config.toml
n_kv_head = 3
head_dim = 128
norm_place = "pre"
parallel_block = false
init_std_qkv = 0.0169
beta1 = 0.95
warmup_steps = 200
decay_shape = "linear"
batch_tokens = [32768, 65536, 131072]
MLP neurons of a small language model. Each row is named by its layer, matrix (down: output weights) and neuron, and shows model dimensions 272-463. Each number is 128 + 24 x the weight over its row's rms, rounded and kept within 0 to 255. Numbers have three digits each. A neuron's up and down rows have the sign that makes its largest values positive.
A block is one neuron, or neurons of one layer that tend to fire together. After each block is what it responds to, as a language model described it from the Wikipedia text at the highest values.

L5.down889:107145130121133112125129156133107150134121114138152113094100112135089143111084158113103141150096122157171185140102094146112143123107104161148142106105086173132136111125114138106144148106126100141124109100154135130110125156156071139176147109115143135115116116123158116092155131120118118105142141156157134133111130182159052126139120145107098160115159130131155122108147113122135184159117107153173118116171157151126191136156118118149148143104079121131118104100093148137105103110104106157121148149101143100129104126128121090105136105174112123155092189106159142134100098099184101154
Responds to: Place name completions. The second part of a location, often a state or country after "City," (Waltham, Massachusetts; Paris, France), or a place name's last piece, in bios and tables.

L4.down713:091119117127171105150098109115128106096100089097077124111149110163164153126154144150141116114122139145118104146122111125093155113107132127145139128128153104117148120119112142102138166165166107147170116114166108152116157109102137143149078160148131113164126096135122073121148153130139097127173153154139144157153150143141135114180153164100117125142059139140147113107172124112140146105117088169145111128127136121083113142139132146106118078148079118164127175156067110099128157134098110151076140114103130148163149121093093144102118118116120100147128108124131128141108123119114131140
L4.down928:126122149108120070129122102145131117108193106182138126106078119136141122100126104115099149115116088112133164199175118138145149136125156171118124156143163107097159132109130101152161129142155136114150131103119127103128128160088125136154118112112125129118135124150182136163170115130090137102155107129175180154098130138128148105133136137133126125111101109121129160117137086112141154116130155147168125124152131141112150121169116122158116106136108142118173150163139150091095162139150105102116135135145148140164153123148128128099093127142151089096138106109099148130150062102141121125
L4.down982:155112117123139105110157125154159152101105194110132168103124128114118118124100141115122133153109113151116105126078119120118147130152127153139131116090163147136137115134139112159078111122113119113111135116108117141130109120147117142116099120113090146114136092155098103121152144130128166107121134119119110091114164171121146127141156166103116101135099120135151161121135149181118106156111106119130118133112145100147129173155137129176129140092165156131107123118092147143139134148165144114133093115146155126098110121116136149145138120122118173102125137112138122183116120111143130112
L4.down1001:137133122080136151136190176138163135119117138115136150154149106127118148151145130161146127114131118145142129105091105130110121119119095145094128119094144135135158145111139101127152177144126142088119150171120138127140147143115142084094094146111106136176143159149121198128108091097076089095137165150136158127113134122160074093156104128109184160117134139068144130129116085126111131107179108117160073110144171113133142161141110129125123118125159113114125137159115146123144129127122116131110114078132143119118125123094123098126116144143143125110131133106113152126122138147159156109
Responds to: Sports table number cells. Number cells or separators deep in pipe- or semicolon-delimited football stats tables, e.g., the losses column after wins and draws in league standings.

L5.down345:118153137148129130138125095134108130148131148152095104106174139123098126114141111168136145122077115123130119110107103132102098147136128137114097097140107085180085132132084151120195142122130087093090128147133132124141103112149105152170107125121149131136085137130109156105127159103116145113155102142132165160078128109154086145152103163154147128148134108120181075124084154129120145124153086116153118116149110132159107127102169146109114129111046136133137133106072101146131141120102150125155149083146091092117113108157119143115094116123111146119168101087095122106148160114128177148
Responds to: Table cell separators. Fires on the pipe or separator after a number or name in data tables, mostly sports league tables (drawn | lost), sometimes infobox list fields.

L2.down18:113100131106135134081117143145122118139131161137107129161129091118133137124120095130164129101161100149125141072129150127111080128136140180122124137125132151149109106145111144127118117127148116123084117122117123154130097128156137139148107109119139124071136114130151127140113117135131136141092143111132110131160100136141120126113097159106116107126174147130109128116097137151127132146150137117132126174120122145129143140111132112100180100090134136164126107139091048132139124126056127105122147109149097126123150146120086153135177145158157145164115064136139121122075133139109132104
L2.down250:101055146115135139102121114117115151127090127131134132104112104114141096159121116113170117140105130162120118141125087130102167109130139119103119126087102124140119137156117105134107147116125101142148124153144146114113138154144119142086076099135148127120139117053116105141122128094131106101133134163131124124124119128140086164143113153152105127131157135115096083125156131110126097155090139150115137079158125141133099131119144172163078121131129155097134084173108083153133138136147180158167158136131116108111132119111082127140149125107132138142149121108159080079149153157110132088
L2.down359:145131137156071122175138133100105134134139126145056112139141089149122110116085132063138126095069101131114150113127130119119106117131134109179124142138090126126148139117116107130136134115118141138132103098106151121076140125131141115094120110138134133134151137113111173113102133144093144099091122135096113124124126127121113129134137105170145100106165129148130114141135132106102152143070136123143124114108118152117105137108127115148119110117106123149105139086150124116128178103106121100103140158122141129145163119109153132134154119142131116126142134177148151126121133148133112088
L2.down455:112121149110096112139144104157135061136139129150158117116133125146102146141099124131082162124104125077140116078145131112165130086133143162182119109122140115167092175110107116142151149114171163131143165124181121157170116125102179123126121145100105131139122121136110138103107091202132153120108092101137132117147128178127114123124118113132128165123103150103135126149139173164165112147129101161146136105089073136160117178118156135171091112133120121131140137156111110106151162133147131091088136119122116160134129102128148115111140131159107162131168083131114150104073145121145105125
Responds to: Authorship and action verbs. Main verbs right after a person or group subject in biographies, mostly authorship (wrote, has written, author of), also signed, passed, did; plus bibliography headings like Works, Editions.

L2.down110:080155131119108127142095109127095089120059133144151114126150153140144113119158124158145163123128155106150175149138112162125106116135145112092110144135117136135072139099108146157125148108172112147139137157080114111168115091097141106137140163132111089169156135115119147121111091133133147100079101107140125141113137116143129144112131163123096117128138140095113096153144104142147093112133115123106124113128130127149149130154173098155079097114131107186118134176094134131134139117160121118170160153109156150114124129091169096105121130109104118153128163098143127124131110158134134110
L2.down666:093145106149143118185155153116118104140067123107143183126129136099119127162172126122176137123119117113188136126134114129106096177146123156105136108130128167120131137122156143137119096168122134089107079129133108131136146160096113106131098161154078130150143141102105114156166118126188130170103168119123149140096156093092134123092145090130136113105120131111171115117161125140110201139117125123138139121091144177108158147145151115125095138128152145166112141147148130115150157150152129153127124118091136142109120105128142133123121150128143141137146105123120161119084148154161109147
L2.down873:146149145128095121136083129095104111140124142128154098138165085146108137147155101152142147118113103151096129163123118118109150142116134157128125131127139116136175149147112069150156149126148155123132103130170140158111155154106157128099096073115148112137125153136129109141133165083135182107102095165142130110126164086149120098161148145139154078154099155142112118107144130078175165167121146122089117171111112115094120122118119130137151154098175143094137153107097139130123133112135119147147107091125153106116124097141109170096155111120114175135157129111127157154139150146166110136
L2.down909:133104081139123136149122176110111121119065123117123090108131114159097129166147144162135106134114171114135132116157138125126101131154145125128107104112120125164105173145165143124113078155104119121134090154109057111163118149134181111142143155107080128110127145126135126173170133096169135124103171124100176122159122083106110119148121130111102163110106128132156114144162166162123143098113119123134152099115136157129120135099155155154047084118125179155114142133184130135157129143104124132172116145117173113164130147087128141102108137118149114167154130119140155107127152114165104132
Responds to: Season-range final digit. The last digit of a year range such as 2017–18 or 1964–65, especially before "season", plus other word completions after a or the.

L4.down193:167147145066159089113121088170084143124118141150136122111134125144120121128097114141154108108094100100133108166130140117141084137101128142126122112129094122121153113135086148168131153127138135131120126072141079137179148131153127116148087112107100096089098137153145123110153161119134110130115054132144129130113115125077100120136113114109121134119135084163154152134149127177121130166135129116099139131136129151173136146115112144141140166094134137121112088075132095125196130126115104206149127119126117123132093147126076167139128090114112144151097117121176127136110138152120148097
L4.down484:147134146120132115103106159094118068129136145097150088155114117120136118126101113115121153106130081143122139105122133092095131097143151115145163136121127101135104119137103106066140107135148164144148119104121097105107115107185115141124112147116160111181164145149158132108127152129170136126142115087129143156164070106146165125125114123145097124096115096144096156122139125115121116134164144139112143104153161148131154128076137124128120144170135166148106103151133109090131139121091134114145138145069116158142178125175174135122166127152082123124146148127130110084123115127128117095
L4.down678:112182083108106131155183163115122095159117147109143114158148141103113134152123115132113133163146134126121143148123140129125092089088135130140127160098108167111120123142111100166173173127099153140104153133124163109093111130138101161114135133152144132131134138073134126156163130153130142160119125145112119141151123119137084122109145126145140112146131114168107126127126143101139159158141133130117106137136151120116122130113166117141151135109124157166126177086156120110091121119120146114160167122150137097137088111100120128131145104141152085131117144118160117128149113067130149138
L4.down740:124172106132173145152110176116132123126124142178099132144136114137125112086108144140113088152132147185124160145112134138164103107099135146105159137066119122150160166115110138126123144123125125160120188117132128095112127131121129111115122116101153126141155161108126120091111101121129158120107086103152150123156101148158120082157140150107116136130148153126106145134107136110089118167132154110136112128141148099129153140154121114101178183116155137169147128154098129089123153107127113140160108107105134108120140080125106115094110117114126128146107126111137138111126130089105155119
Responds to: Place-name endings. Final token of a place name, mostly a state or country after "City," as in Annapolis, Maryland; also seas, oceans and region words.

L2.down180:107157107140118113139137143153164139125030150147107133117110130126134095132114135165103130143099123101152143105131156119136155127097119115170098098170152144151138125155128140153142157149097092099097154099161128178168136117109145132139139143115145105066152091104103153164085113133110095120133115118145133144125186136141171142116129125134130132108141138096134123091121137125150142119140140103166135122104125097145093107100155157142127125127108147095133120114109161133133117125134133103134131131144107165121158150122103107112162096153151141153127148127050125129182162101114136122
L2.down477:115171149145120090118112144106118129124104122104119121130135131161131115101109156198101113142129144122100089105181140145135101169121149145155177123101130099148074132127141193130127129134097132156149127112157159113105121133101164102102136132179135117192128102143134124124118104114088148118111155160124133143091123139144131132151142111138100130133164144119137122126118155093122107110146147103187138080119140167138088164110135112101118103118093150175150129172142142112127151128128126119162152135120148141146130138121136103138131136140133098108132113108106147141146190119128141102
L2.down836:088123142122102114130124109132162143145079170149192106158145153146069109121139152122114127127112139099153184094129124104124101115097143133136129160117135107115147135147166138141133076130146147166147115126151126087098156090153124123118116113128161156135136068135144143116106103139136114094160144096132139103096160128149158155129132150185149187158117109117067117146129135080140131157150159133156115086126123093121148149104121129115131117110137115113107166148065091125152098102108125122105121153151148143099144127112160139110111152153100085150090151143123061136074124162106150120
L2.down898:114153141171117182125103141136175085132077147119118088150130120109105128095150127153116129113095108102152087102132098107156103124094121156130131149124127114129118145153139145196113122140146127166148097103142129176126120104157113120111129107101148106144147098114119109141124161122085115089114137130126105131110125107130141117123128111136144115122091160170095145122141118138139090173124168139106099095124165128125112199120062096123111117131150165152131138159083157130080148120120124121147140124157124187126176149152091132121151149142136125152145143119141123155143109155127110118
Responds to: Clause-continuation commas and conjunctions. Commas, "and", "while" or an opening parenthesis right after a complete clause or noun phrase, often ending in a year or number, where more follows ("titles in 2019 and 2020, and…", "created, ranging…").

L2.down32:104171136093106145144172140132152160164139140127119118137155125182115146107071104106144176106091166139117137128140128073121107128171134154119117112120063153140106123114107198100154165108098117174168125120121157119075144116135143110148149148130120114152167086103119140127145100128134115169146121145136112116121090105095131181153134136165125126160101107180149151105106115130138154055096154139133159130156125145094104097154149113140165141135129101150159148137105174142131146122168111184133156126078136105131161098125106160150142137123135139139157120155161110104095137105171109092
L2.down202:135113094111139157118136123153098141156164119146176134146098123173138163091126117131118148146125107115136165145142172166088044099128140132101124158161137136146111162082097128148109080131090082100090123150138143122100125089129117136165140112180144128182091101144163110095125145167105101143139112130156092123123107128133125169142119124134127134157155127124153135101114101085106134125111117113186089136098109114144134113102102164129132137130148142125130142105184130150127120134112124137171130140116113106081123151125137118136129156093102141129122124131112108105191125112143119140
L2.down351:114097154112103105156130126152096142094153173129155110161116095129112118125136125118104164090113055134104175156099098148103109128143132106121124164112060157151174107125122113094119160113083120145105126100114126116099144130110132080122095147098114103113123100112132143103157104133111142177155125144117157129125117133130109157120184109138131144127122106069174172116108105100123127135124142132153104116160149117111120120111128140151153126081164102118089156114125147089181141129115122170127129147109112090152152128147136159188189107130140086153087148145137173151148124174172071115
L2.down961:128140101121124174120148148081121113135131106097153069128110143170107088140121129132129165176157134126122144130116153117177139148123112143119145126093113145131148149151168107105099156114071153162098102135117102126115103121143123099148127111168078144133116143134147113124144160136133134143116126134122142178125124148121118094139116106096108161133132110138095143185116123153128099145139121121183070146128122150089118082117105134143103114126168113152169161087150087103121155108127089148131145155139122143151139084166161139169108202164133119118146145143133150115112139127120119141
Responds to: Place-name endings. Last token of a multiword place or institution name, mostly US states and cities after born in or a comma (Massachusetts, New York City, North Carolina), plus commas right after such names.

L5.down398:168086133134098157105104130168099114115162100109091146149157125114105132076133102133087098067154103157092125112116097120137129103176150142109152107104129103137097127115107095135136155148144118118107125146102128149097123115160148102149122125147136126133131160137123138116129147180151165177143144122157155127171138112110132101134140109165109089123155155113148160125105122148139114140118150125156116156129123106117159117146112141081138109125094126102134114114127120129144131110120111166154106138164110099079108147099115156117125138119141155154095151104120123108139149125143145136
Responds to: Clause-boundary commas. Commas and other punctuation closing a complete main clause before a continuation, such as ", and", ", with", ", thus", "; his".

L2.down345:137149148154162110106126138125109157107100131155141123129123124153157087152107108167143106145101139138123146128143162101154171121126132130137125115139085133157125132153111146127112106140110084124106102138141122114112131136125146101168139120125097111093066144147131126138098139115133088117127146136146082095099183093122142159136110113118112157123109113145135136103136102102116150089156109144114090149153175152122121180132122144077164133116120119136133186104112105101103110160155131056139100127186092149110153129120123140123127127143127137162136110153136089126093113132114122086
L2.down421:156134113121112116081113142155102192175159151133176097153163138126145132126124121171136149105138112135152136123129152138122143117117146139135078100150123127132131096173117130151134120124115158121129086107130115158110148109132139136123113149109110134104156142129168121096149145161141116166153138115138124149146090153109177122125133098131119175178142096147060125136107140126109094159073128139118110107149130137147122149137141136161184173091123109106131152110146124143137167133115122110139179135102099156140077129111127123171152117072152117117163134123100094172172101104127164079
L2.down760:088049146098090130093097148131123135127112144139142131096119154153147100084152098140125120158137141112137126150179138128128167148137141153146143139146175131144094146114123150123130149124099121169164089110159129145150148112134143127120079100118140114099135168110142099161136123118116103104145157124154130155123137079166114107168123155130129146155152122123115114104121155178120153097140102141109089116077114156110156147118140156148088150106161125146122142089138111149146089148072131105165087112157127158140087144144152125090147103138141164150094120139082114145112120147137149129
L2.down802:070146167133111151116149110154134116112125130079112089148127176160117069122170130178119157140166138145126164115108136141147111121154129124122112120128116148089184123101130120121116109159123134098108106169092115149131118097133106152142144141105123128148125084118094183106123139143116109119120142199132117132101128109082129099168153115116154134129168117125132169105115126095132165161123139139121144111133123120119130152132134126148095147133109084125146125134121125093074106127164122106149108114106151126076130115139144155157144106104127137081131170110089143160134089109109141146
Responds to: Ordinals, months and rankings. Ordinal words and suffixes for placings, such as finished second, placed sixth, 16th place, plus month names before a date, as in in April 2008.

L5.down379:100145142165161099108133169099099127104102118138119151106113147162150171126137145117164152117174117171162115117116124125157131130171128112148108076092155119151111121133163117143135137094171139157096143106076150127113105095126123131217134113094134096091102157145164157135134164109137163107105171148112103123184189149105118122117104179162122142114083135119152150103140170122131171087141158118133160112103124143133146168100151124128095126117121126109155157094113110096136131139102108121130132128128111126142120159052166126142105172101134117121148119123177106120153144093138176133
Responds to: Post-subject comma or verb. The token right after a sentence's subject noun phrase, mostly a comma opening an appositive or aside, or a verb like was/is: "The film, produced by", "It was".

L5.down321:160130089104113077121176152073126133111133115131153127130150102132143115110131120138113100104166124159155130102163125154124137121123132151127150128115115169126128131101111138104099121123114135180101091110111140114134118125161181128077148136151095090111138108074106127105180114126157143151087172132103166126152087143101101104151158123090085169097073164136171130107119109135171107135104101107126087131107107158165128108147112149151133104117136103133099120111199139098146120149139121162112142141109151119161163117130127099083155184143132106117104093149157096099076135116163145125
Responds to: Inside multi-token proper names. Word pieces and words that continue a proper name or title already begun, such as Hope Sandoval, John Mackey Award, Port Colborne, ViaCord; also digits in the middle of numbers and coordinates.

L4.down101:100104106159122130092095153108075184117120118101092117110119138094133129105084102151165101101147131111118127143133148118119116112102080083100110149108110115135143122130144159172179123149109100115135123125143122103112093146112081105119104133124122119152142168119091141125130143151126103136081147128046094108128154143134132126149106092119118120113149106116119118138138155086136143131139147133121143109135084134110152153123157146139142112154124149164143118137081163135118122156090111123153153106126138106128108114109160111137140139128149127135122122121119120147145122140102137152
L4.down137:132183117164115122129162136116122129151042114124115163145137121161162164152148115140104112125134134139140131077115142134106115165090111100134126159111149163132137152123117114112132135132092105134117125147150083113145130160145140103094136135161138131150150127135109086150113136136106122142081079132120114154136111111137156149089094143089092103125179155193160154124114135115120130112090093108109121118105106139122107122101119129103132126168145143112130164146101134161106121108133141122145160129130067125148143167116123160129114118156136091172146099154108140184092113094111152122
L4.down327:132171126151148116166142117112095109087109105150138120148155086139160121146131115103153164079155117137128118134137145141145142091144168082119135143123130117157125155135119110138174115091149124145156107143121174109100103140093105083123171153157085135113099152123116123116143124091142125114122146087124120165142160082117108102101134132107133132148106074122167150103134161091183138145110094132127139118107126119140161145117163127152129107157128105167147129120055139139088133154099129144118097143139120070102136128120159126117156108116146114111141123148137127111134141112125112133
L4.down777:090172182116117138133100100140144102094084083156084141141137120118123112138138129135178136131143089138069112067098130129158154115165111152100129121139133116086120136126111107114166146111091121140150114113133138123147171098147173127137149159127102143106124136106148122114090162121158124128110105148111132151145088076186116162117126132166120164150108137137128149099137101119073146126174129115095166125132132157157152135126119130145117054160137090106147125095146114130142124089131119135123130137146118128119139104124121101149154119116158137121131143168137074142129144088100123113
Responds to: Comma/and after subject nouns. Commas or "and" right after a name or noun phrase opening a sentence, before an aside or a second item, as in "Williams, who", "Gohar, along with", "beards and mustaches".

L4.down103:133160157121113161146115123116117094098136132136138147136133114130143120115151102127116138115135088124155132168159126152109099120141127130143152101111106087138116114135130192139084118096128139171143072125107125083121123159115054133121120096142128141167116162141126120135117097131099123124120129144170152168152113138183117125167115141162146130103115147157135111124124116178130122100122114194128139143112175098146161133119162139162139116154157153141113072146094141156160097085114164152148131163126122115141107098169119119079125150139152096171124156115141116172124100128140128123
L4.down132:107131072139157103128110143148122172155069104108138149149119140148090105133130152160152096140096152149155117141144132133119128148081137117137130104152130152104092089114178130111127140126086103127078174128111139134164165094144145138098137146101147163110110071130133160124130103153119169103121129094146138180085102135125088125091139116132100112131131172120124120111104111119132113137153130126112099109125148153135126124098107116096103068085127129123143131139106099133150092140094127131119156103125104169112116094116108092134096134143128112140108132121096143122132134108125120142
L4.down249:121129113108133201104163122087141185173088149123154152108132146102127150063114111165142118143149164141078095118117124121097100093130102154128132135135177125151134134122161134160096148131119136133151142112108123126171195131160162126106090133124108127080144107143100150130131115106126132078134138151181132125153143171118125124140100143112123113147141139169089079143150151126156112116099194106122108149159124101120123112160119120112146112110149152129122079134043117129099097142142125143130136126181130133107091117167096101078124199113162182171150141113137145168103109090110140120
L4.down333:120077118160109123163142140159093130098105146145135120119115090142142125116105167151127109166118154141124181172096137103116116102117129163138100158119156144115141119138132117161109143134118130137164122143119110119175103121096154182140102143088116174144168130122163127148132101132108137157101115157164148103123149152175106115147094117153112177144174110129140149125091166114139112135161173097140123092151158141125116142119127164122113098143159138117141109139139090114128112100102083112173136114153141129190123123106081150105110110093147167131118067113104108102152131148126156135
Responds to: Comma after complete clause. Comma or other break right after a finished main clause in narratives, before a trailing participle or conjunction: ", leading", ", and", ", though"; also "later" in "a day later".

L4.down59:158071155154136108114130135149154178110138131167181134103155148103126167110129132141132099131140106130113116117125126120151136123176089162096143119077138179138136101160176151195123123121125132119151128076138118116137143117114148111173118120121119093122110141183115138118110136134176093087180132136159129073100145136151141155139094157124147099129134149143137129116136096123098064110134147153103104139126156140101161148130146111123130144123139116136113107076122129086169073128103135072170076125147109131130128092165118114137139112129118150162142141125134139140095120107145132108
L4.down338:129135120176133137144129131097109125122073153175183128104130148107122119124135180087107114121123150158144114128113104098122140178138114152138166141146118123151166143137133132154130165149105159156099133151097092113143108130157125128134157114147114165159148146156141153116116124118113143135083091156143108128128124141126103153132098168154095115136123142118163161110158131140132113144166130102129131074071108125113109154129131186165120096128160098119160172138136110107129107110135130115123111107074130175072129087107122098130101122160156117119101139130144112155118068097115104149
L4.down825:125141119106164069142114158094158088135140132101161127137150108128160121085126128132123102167103122076103100162130131097104118158152128112137109151104134128174165158102107129163112105121128104120144122111098135069145103151148111088154123142137151122155141124108125133110129137128110145113117131150100116169105097102120091135111159136097144154095138157174101104159149165097153102127139107140106134141162108138082153124086120094172127129127108142168137090131186141115142146125078160119117134101094156130130103111107161140140174071114155115104137155109107109133127124125088133139
L4.down966:134119113153140089135147131118141149093148126088100097105104163154143147145109157137136101134097153127090123112140121140090149141141114090129088140127134168130128115091138188131106151126083125095136125099170173167156115156149187133166167114072123137130118104107116144123132149141170139148099097109149110127133132145125147104102151113136142156132160121172098126154148154159132108144122106124136107111124146108114098121150141150144128204129143159095147105139226169131149095148138146175142115088144113148140135134130108153105114153094146126169118111119136148169167097115156092093
Responds to: Ordinal suffixes. Fires on ordinal endings after digits or number words (7th, 3rd, 18th, Fifteenth, tenths), plus weaker cases on mid-name fragments and title words after "the".

L2.down80:144134134142120104141121081086142138150160118134098119097173107121144148140111123129127137130159145118155090153128135105125158135098112157148117132121175142127109164145136160127076122123095078163125131098121117123130092155112087092092132141110104139106114148150136106135105102155131153201132134155123072137117137156145090109106142133179143143136151101135125173126146094095108122136098120139109141119140127102123128094153137107139143101089148114112137149125127152141122195090124118145138084158111135112089113110112106126098109101147181124207152127106110135150160132145139108135
L2.down248:148134152120086153165144116136141100169131130155093119133141142176175100134126083120105151102121063125126125157154136168144095104092148121100131120116105142131127136185138104155144135108126144092166127143118120147136122138109109087167108146136115172113144130139115130133078130141128155120152137137097151112088126093075115105116115119112162109132101111167113113137156134095168134119159097168106086121099137133132114143127150147108098135138128119153113086125122135126128124131115154120176116135114100109139166090184173141124106128130146167108174133146083140143099140105130141149
L2.down392:125133126158111106111119075139135162133159094190117092116187116140115132108108135122113099105122140095168126097122094122152134119157145137165061099138147120131090124106152120117076125113126124146138115107123101113089139114086124131134115107150122088152164129103176125131115104131120118078119127161150117160134108174127128174088135114105102146110137135101160110151104176109144142126159155104112110122163123086133095116138137134139145148128154101064102109090099126108122159154139143149173117137102137128112145090193117075100154164204135093128129161116118168099109128138140120151
L2.down964:148154093108124182135146166138084104114135159135080121120175135136092113124102152111135180138133107161147108106082141126114143148079136113145116148111140105113138165095113090140159148117127145105133158117115136097127135154117162100103142099115093117122145129102146081129151066151133122122131120151094140130110173157133128137138110123079142138123136111145138102137096110092146135094151143154162112141171150100134114133087128146133169115137141104194144113145163153125164121107108139169126136144165119109154153092109142156089103132113119126107137133100121139092141178134123158121
Responds to: Separators after table numbers. Column separators (|, ;) and decimal points or digits right after a number in statistics tables, e.g. footballer apps/goals rows, league tables, climate data.

L5.down483:119116148150124118126144086114136113161148128117163167147116113154100150123125134126119118147162116108160140102082155128164107162147157094090142114116090103096146140160131148122101142145102172140097130063132144121136107141148088108097090068085147121153107146173108098090161129112123158155158151111113150163112160089115145142188125155129091095140123099161144128114114091156165135164157101126134085120157095153133121127068136127112158161126127165162112123113120127110107130066126161147101163118083122119182105090094132109115180133135125120105173098143116129141101097152125167114
Responds to: Year digits and contract terms. Inner digits of written years in dates and season tables (2'0'15, 19'9'0), plus "-year" in contract lengths and "signed" in sports transfer bios.

L5.down630:169154161161157109112079121139138126146104133114117128094088161112101122106164143149127126149127121137134173126136154141135095128154103130128155145149112141190140151135095117121106124122175114116086129081105121118105164125124116104133184118163178052128130102149146123137109150113129108115099125117106134137120123133130153158151095098162099133147149149104094134108125128149095120113100121139139108145179151102140142135144105162157145131136107114151122134074136130077137133101114120175142116109108106140124118121171139115108156097118081125117109143163121084132110145104167146098
Responds to: Ordinal and position words. Ordinals and position or rank words opening a name or phrase, often after "the" or in tables: Second round, top, bottom, front, West, Grand.

L4.down403:147147121135133148120122102114125119118120106127102111123158156066126113115111112160136087170143107101181191174134142169090133155150149157152143137168143091141138189113115127132122139153128141149109115136153127129161130149094144139103124126125095111100138158111199121154127134081177120147121124150133143134169152121153132091148100137147107129160138125126136102157084164132138103130094111142139100133171151134104138062150148134181136141115119155134136120100076181138176086151084132140159176115166143146134151132129065076083128157169151156144143156120105131107119107094149115131
L4.down889:151148153140167110142131118134151160116111134073143155076136141165156180160147139116150127110146147136100106139105116102148171127085155156126164092092166139133104114125114150117117140111110169116142110123179136126163162134137148135113128118136130130121137095187124114130149144129127112152089135156096124128121136084126120108139121137121118114144115091127125122130160108151136163128134175128116134119128147112090171111120129130058143141126126188140095153140095096143133099109110140125145125135108130149158137201136150119133182132100147103112129122095119091155110147119054155151
L4.down996:123102158118166124149116126119083150098151122114097146142112115116166131079123150130125175111123152115157130147182122123122099170101109145102124129097110111150133091119103113137091144149158138049121084135150122123082123113134124147141113129089109155136105151159135097151120109086095145114163142137133142147124159140175148139129109107102044119118115113131092127105178146158152135145149100132124151122178121095157100125125163116130166132139171148102190116114077159170109108115136101135129090131138123143142113157194098101094151117131145122158108154169104127191141100145142115124
L4.down999:132111132154087091114113114096118075098119082129139130102112167134125130128129179157151134148161110098170132092115126140108152087131121084104138129099136134124084158118122123065145126110107154149122111080077141142125131128113128140133123142147078116105121106117094119123149132132141131177133142123125168121125130135099123149138127128127129158081123145111149139110156124187118167153103150107147103142111114157159133136130154101154084123124101147082136165143150172082122060153120102161115138140137157112160129152162140143113139149127136147148135102091140143164106167109171132090
Responds to: Repeated name completion. The last word piece of a proper name or code seen earlier in the passage, e.g. Waver-ly, Paduc-ah, Nasda-q, PPO-X.